MLP neurons of a small language model. Each row is named by its layer, matrix (up: input weights; down: output weights) and neuron, and shows model dimensions 96-287. Each number is 128 + 24 x the weight over its row's rms, rounded and kept within 0 to 255. Numbers have three digits each.
Before each neuron's rows, "raises" lists the tokens whose logits its output raises most directly, leaving later layers aside.

raises: "a", "as", "at", "in", "i"
L6.up1023:115135141107128124142165118113149143133164133121154114124130129144167126118116103130074128138100110120124141130136165186165097122101127155177139134083140132094161116118145137104125110112122118088123151155120117095143100128110120099138098147162150155090102129147157109126148131117108155088138178142104135129114144097130110138161113128139138185087130100141133104052119113097138098162174130097127162111118134168114104124149130131105147144137125139106161133143112091099127101104134127107097144126163139125157139167115161137089114118168112131173122108090161116141120141095122099151
L6.down1023:127115131170113095108123095080132121132145127146139141115131084141159118132121140157171102145092131122123118087139095156126134128138129141147062162104101098102105175114151163102138118131156106124147116106162114123114146113125184100089141140078136124145124135131093141094112110169157117161156112148167150095105126108126104116133138135118159081119089181109179133156104119168114108113113151117143120104155124147172149173150138124089152122130127122134120142097160160152142141136140080119144156102161174130155177115125156143143128114132123096123171124106118131124166101158149166142

raises: ")\"", ").", ");", ")", "),"
L7.up128:079148156116100106135157117144132125154166160135115126120129141117117131143118092147129124176175130102115130129122160107064103149158119103148160148115098107138138136136149107117087130134113120134112129142132143117102107167093136129161092083159146128129138129092125177120121121152126152145100122118112115106131122126117170145135136143147129142094151139094145127083120122137069169109139127113144122148113157132138094133168127120098134074102121142157125094125124159103113107126123139140099134165114110115151110167159119138170175151113190132133174162089096144115141125117170144123
L7.down128:134151138098133096138108140117119117111127162167109132108166144107159127154091119166119122160099133117124146092129128116129067143147092129115158117112093112101174129145162126117104085098157131143116161109100150173103117148141134119119141136164135120099136126137123170138110160136137199125125147157142111099120108141146123140109142173159120122120118150161125138137145126144149102194141133188128136119121124144129132151148135137109096122120089135155152118121098124096100114109141150144151131158103094127119155154152153147121114147105140108149127151137088110098131122133141094082

raises: "er", "r", "ense", "li", "ite"
L7.up1455:175132148099096125147151127102170111107138103096124126124182126111080156102108106173120101135120111168103120117102132131123120107105152161129130159145120169115139120126079125129121137122129130147157122135148177105091131133134167170128150131136152106122202166102085094106098128128154134101092115145124113153144129117140176138117133128132156159096124173096114096096097112097109136140106139121149098134102153140124137095110138130146117107135101155153145112099119123109129157173093152143092106110131154097105121129100125147125122157169155141109148142100125130125122157101157121142
L7.down1455:131131127101116118149104104090127120106145145147107135093161157132107104117119153128104139104126102123119133079148147094116136099118125170126110115141158126108114117142132144124124132102148126114117157114148104126102142106109115143181155140152102140153129144158118142139111136200130136101112188101148168130131143087133135148137111142142175144125149156120160102149130130154139070128096129148155108128145129136134099079090139122121132156134110155168110145121063138135116124164162177139122154088111139159126129102156114126160125136159123091115138130114064128134146132162132122155

raises: " its", " their", " bp", " age", "ations"
L6.up1091:170124142142128148128109112133147126135149153150146135129111140133163149125100135151078119123151092153111103128129144098155129184130080129101108149145124135130139105090136100172148140137123154134132162112155147142161143163148111106140110158172121094133133123179154106095094106128121156144103168161104077124163142118134115098138139133143152099115055125140096126101133125109124156147097142116085120138129139124137128120161162152112177133143122175129118147141096127102106137152142149162086103108084115134113082134079114142116133128141139120094115168158129101115172080091174125121
L6.down1091:136149155128116115144114118124127129132117113096136062119145138130119162131142128115127128093170129128107159126117095104144144077093073155090146121173145112112136154159129171185091143137124104103137120166114119108129118137114087105094121157114102147169123112118144146138166115144106114135133100103104136125095121092139144122110133119126140141123111130111098118136134111129144094137110143123142124143140122145098163139131115134131133130119101155094107184149148114179144125104139103154156132088146103118141096119140138134161143129134105141128106133132124118112149115112142102133

raises: "\"", "\")", ")\"", "\";", "il"
L2.up382:150087116116122108101069138110147121141148138117139143120087141125096113111123114107186144134135179129144147109110121161127139118146114125176145127119125136140153130089090134125130147138118152131127125139130144108126151109105142177128113110128127146149118118078144142127122099138140171104121114130135116106114120158078150169156113114175154127120176137141159119093083151103108126096106128179176139162126097155131096113070092163155137075126119152164122126148137121093146126116118166148157177100115122117121158107067119101120112162100162165116149156138077123143161131132117126090
L2.down382:145133149089116112152139104104087098137180165166124153135122143134128141145135115145123071125107178138143091114136141101115184165113140087145128128125149100141149156106145131115135126121151126111108134115189098119129132145102128114130149155111111133157153097170125117124171120137113140133132107108061134110182100144124107155088121114104154119140166097098165128126149141151126080130102161076164115107135088149119125159162136129137142111173107134082092126128130074162132145139108092141127085142138159137127128128112152110165135123117134102155102140157121085109131079074124128129

raises: "such", "hromosome", " Succeed", " bp", " Janeiro"
L2.up767:198117087132139115088119157159122120125118106114149097160115131117121094114141118140117120159137141080111117125133164153138134121133123190120151103150128147155090144132143130146107110094119114166085120114131140108129108154141159114137170154119141086139086170117169118080120074081100112131108138138131127148124085150154075152088179134103135116146111157103135107148182124158153091135088128101155137086142103090120112102084135139121064157125131178129112145149141136143102146121144136143092064121166169113134137134116135146140117150163154123108104095129071069124186111141143127085
L2.down767:146163058099134123139133123121144112140122100114117114101098149125174094122146101095147091125139141119134114131123152148146125144169106136136177173115093115110157174116162119157138123120122156117077156113117157121149080135109169078142135131130132112094113133111142151116114146081080121152142123149115121137138147134148109121098139157127141110142093138129186144110136128166140105107104134118202140064145118152101163141114119135167101133154079213134183123120143075100116162166161119164107096127154145113139118114119093143134121109158139131116134144112103115117167102133119148154

raises: "ter", "ters", "vert", " turn", "back"
L4.up502:174157127170149174120109133135162115129119145154102112140132120095114147129148131138120136162181128084144095128110123123142133115131109137132155114081161133107082115092133146128094100144108124161153098142144121143128131121130145095118107126137114101184153156113124085135117144096155090158108116149109120102090146122074139144139124160088101133105141168103099108087156126120077130110143103129116125116106098145130134165098069096103131103090096134135139104116111136143133146165158114109149144105122178107089124158122152072119167103146117153146175096132105089121136139134151118147
L4.down502:133136154113132096123093102132090133097119156159120164108153127161125103112104133083168113135142131110158148129129099125092112152102148155149105113139085150136127102135154153109112138095120067135114156101125129121172116111144147140133173107135128153103097116134116137150108134101112135105159112085127152129145162088149141142117134094129152153128144123119130141073098124157156128111103149076125129104140164131108100106121129167164060131110134127150131164132108104118120136077127139172133159117117119118166112129101135123132090163137114050107122151128091187109130103143136137107

raises: "such", " Succeed", "hromosome", " females", " bp"
L2.up782:183126087133151110096125150157120114120125113115143110154108122117111102122136115138109111159151140075118119127136161147138134108149129175119150088158127145152097144119142138142094117100119133150088117116147136108130115148146152107126180149113140086138106171122166122098122056083104117120098132131124126148131082149163073150088174137105136120144119172098137115136180113156143100146089142101166148080135104095127115093090131141117063162115129184130107140153143158140105141119142140139088066111158165126127137126115133138141117160159151129103117110115063070134188114138144124085
L2.down782:148168057093138104136124115128149122141119084118121102102114133126170096128138103095144088119145140108136112118117155136145127132177112138133160161108103108127172173125171126162131119129127145120072143098110149123147093131099174068145147141147128127094107139119140147117111134090084127146139125148106121143116142130157107120100132148137133109142083152127180144113126139179151107101102130112198138066153112151118150136112134127156094131143085201137181127125148086108106165158149113158109092121142150125139112117117094151137123115150146137118128145109107103117177104134136163169

raises: "es", "os", "ists", "e", "is"
L6.up1417:111150127111114087179093139140128169094118151108130124143110129149145132142077108109157123093101115143131122122111133167100162131122151123114120100152073091168122131139127149097152097119079158151139157143140153130149098113136101119107109175119132118103182171109112149113140124166077132147123089153171156140110118091153125122147102124160129134128098145091135140127134136137138094103100155100115145114124144096149094091156105114112181156155154183117135127158128082147161143121120127150132134147123126123135120085115191121134135137147127145140123133185140133104132137156108137148
L6.down1417:081120139125111173165103114138126090173154133139149110133100108159147096155131144140104148115114151129144113186126137125128101110115108140100115100130107117124119128171169126119097142167145130138128088077128104102097113105094174101126153090117154102143077119122115174129131132171147106113108136139165112091126091139124125141120123156120123108132164124138124078117204144158149130090142136127105089087138121173108175141125114143158081112128162123145114113163156167172144094148190092108115129123129117158129132116152167116179110151119129120103111127148127129139136107168134124100

raises: "ed", "-", "s", "led", " ["
L7.up832:135134109107071108134134155174138124145157152089153140115163138116124148140152134184149170108124075123162131147138104115098177142149099112092111135146105148171160147125125114141108176131139116130148120156131148137156097153133132152141111108097145162119128100141135145118148132094135110127110155114083136136094133138118139148097184132154071122070129093081149161153191105107118138112135126140129161150155100154124102125168118175108144154109158071149154090129106125103085138149177135114139141126191134122139113143139102126093152108099154122128170112153148150115086162118142156129
L7.down832:143127118096119114114122140130109111098129133126089090070143117158109102162200132089092123157103122107109135148148151107162139111128104157091150116158132144118120127125147149153185123096111112107077117098121134124119177098116090120118118144120094105156117152136093165102150135145145168103096126140099131155169131155151085105141108087116170134164133133148140082108129164141128130150115094110166136094115105106114164098117163143147131164127142163129145187119119151176114111118123129121147065115102099162136132121133163130127122152148132096125104149147073114114152117109090131148

raises: "\").", "\")", ").", "?", ")\""
L2.up249:136107093128144137128133136127119080097129140123135116182111168085079126118138100157189135158072167088142143111175153112111119122137128104132119122100125105129149136140141149128093089118168150142102132171098088126134094160155135200129116137119130137175157125141151154128103112133118164096096091145124160117146120144105080154159137098146107159105154145113095188116168165124114156076160139159128086105141080127115086120145108166136144131124102162147113107152126122125094119147162073140154165135129148160126132138127137132090134144122178120136104122115116148103116134125166135125
L2.down249:167126164150131046113116148098108166167123140112138145081128139169165154166148102136094122148095117150126125134094139088107121146148130061131202124127129133140118184107119139108135109162113136100129124099167124171143133116100140106129150098137092114110085117080086216114122116149160114119146109092103136117103152130118157109163124102151146123100134128139107117105145154149110103142079090100094123130084163131151128181133151109140091105129147147133141117136111142128086113124107176126109124127140116083110143131156135142117130124167120157133117147116082149138135159136083113134

raises: "ly", "led", "ther", "ted", "ed"
L7.up684:158143092162128134153168145181149097155080139173113176140146093153094095082122113122125093132115100119143135146111170168119124125095155137148116123172170136075151123202161127139101117118128127131078144078103145148103117129125159131149100120102101098129115116132162092145112137123135128104140148151091131135150095142153109125125121126132114105092120088132153141085144138138115092126125117146117096100107164174109101184107100130109162163123111114170127094155124135109131077159104159121126148120163105075086119124156148108116176129096101136116112102129141095149141140126158111135
L7.down684:147168121105105118136139107101140128132160088144131105126137146121159124144166090095085165097118110128118124156099145157130146109167160137115079127105132124101130125087155107117093151149142150132146140110092122154159138103141085144122117142138095156105147149128159113100106129132131194134129111107155148162120142112146113093128117122122177121161086124163097150114117130117129151159148132134146135125105198158127110172131084083144126123112119113141106118135138115154137112144158123159109153122142119131093136109109092116150155102153198105158134130093094149132187126145131106155

raises: " them", " him", " any", " its", " their"
L7.up1367:112161151133154129115120110086155108144131121128153101127107141118090136154120128110114087135127124083132168119138138162136163111140136144129083148159157109110161125094139150139091126129117118162137143151123134103140141156124092091164126110122096133100153078105156135129143144115099099170101126133137087106161134111145154162098105118117143146128159131102159119144140131127121152171102117117154128157098129142119108162111110160140116134094175118132169129155109159140154157138123123125152131099112093104150067148140109155104124125137163113158139149097066056122132086121111149117
L7.down1367:112146121154143107151124132132117142152125091104170138130110125102127126162140069061108126145101148130108130125100107120140161083121147127158162120131116123106130126113114188119136133131147119157142106144125142129132138140125141149137102106141094104121127076155150120175140108136140081115123105122100141124176123136059175083142148141144130119182143103138142138135126136095132119101137097136129110152113123099115089102160104090136177100145129148117147128071121125128158081136137065171160128155125127123147098120129118142119124164072114165121110105171090116176123120117151128108

raises: ")\"", "),", "):", ");", ")"
L4.up100:094153131112101111095117120183117113155130133125129110121123141111093126143120091147143104141144160105118144154120135101097118161134128151142177154129083060127128154127135096126095116122142129129095126163132147128121121133130122137151137104145147142119128162121118166135100122150171164144105110166125106126107114156117159167158172162152088154113155126116133140102098128112083145139152109151156111136097120138147093140136099141119134094103095139157153132124093163091128116131152134155152131152103073132150132168153121137129112178115177143113172162102088118123141148145141153096
L4.down100:136175140114083110118115135132088108115166169167098156106127150113160115148094137162108125151114148059128096104159114144156130176127130106118140152096098142114161139155185096123120129102165112116112163085120131130157132127140145130138118146153123131136162146177121142115095163144130183140115111152135160073125123166135122123115147123101145092129160150105119135106159099138147094207144165105133137133121078142101126149120158131094133112114089113156136140138071170118106105151114127141158101133140141156161147135120133114137145147102117135105145145116106080113104141133153154115

raises: "such", " Succeed", "hromosome", " bp", "ridge"
L2.up693:186116098133153118097138147161116122111132101111164104152118119107122106113137107140114099153146138076104111126129159155144134110162126180118156097148130167148093134123126130140113122091102111144099122121129141105123125126151142120133171151109145085139106160107151111093102054082108123124108137136124123160134094150164077157092179139098133116147113164100135118144186111158153093120104139101168139091136100102139117072090123130126063164109124184123117127152132143145111149128152150143093067112168161119128148135119136143154116147166148135108105112107069071133188108136140131080
L2.down693:155153059089116104133106132129141112132129104114112101098106149129166081127141097098154091125147137111142107129139156158141136157165112129134155151106097102127136170119172120159129100117128156122076158101116152107160092129117168080137142147140123124095097138125145164116122128090074124146134135152124112130116128138159095118083151155135132121160083139137181136118145130181161124111088121112196126066145114154119148139110134124152077129142095206134177123127147086113098160157145104160111101130155146114145118111120089155133126104156144129112120149123103099112167111150126155159

raises: " females", " males", "hromosome", " genus", " species"
L7.up677:124083159154149104165151156137110119125143087131130167103146138199114148151085141110115100152123106097081153151158116113141120101131147122117152093158104111127119129082105137141161114097151117157086112122109102136118128113084170154136104179104137119121153123128140160125147101115105159155116128142133151130119099135138101125135148136131132103158132107165154079118135137139104173151151161088124123105124141103196109135141142126149162157086166155081098094135163083160120096159122139146162096110172104134155155147145127119108112158133120128142134080178149124131115121054135177133
L7.down677:150091120153128144145104173136129174100145122141133118108140095142098143162121161124128135132153108156133129150130104092157127135141127113140119148158109105137146140137114127116070139126133107088110092117095140116139119143125169121148126153121125111072118112072133151138105117153142151112087133114104133100084159181105122099117149152094180125153077099140156132141139106133139136142099138131125159102148125105170163125138121129180103140143115177100124131125149099103105107157113098138151090115138125138156119090171107128139126166180142092138088127190164132145134111096138126142

raises: "such", " Succeed", "hromosome", " bp", "333°"
L2.up1135:184123097127140108094135154157115113116119113106143103164111129108114100117135125139118107152152136067107125128144167154136136104145121179132148099149135150152089138126140137142108124094114126144090120114138136103130110144140155108137189148107146084134094162109164109096118062078105121121102136136128130153130084150157072158092170133109138112146107168095138127144186110165148093138086145112172135084134103105130111081077138144123061157116129188129118141150141143139107158115141147155087061113163156118131136137103135145146115154168146132104112109111072072137185106131133130083
L2.down1135:153176046082133108138119123128157113137120083120126092096116131117164091124139108092145081127152146114143121125121157149148128138175116138133154154107093098135148170124158118153129113118117138117080151093116153127136093131120171082144132146144125130090116129133157149120103122093088122146134130153122120141124136140153100116088145145118129120151080138127184141121128128176149112121104124113190141072149123152109150151108119125158095118141081200136177132122148085102108158152151104163107094127153162124143123118130087145128129116155143136115133154110089103121172112129135153162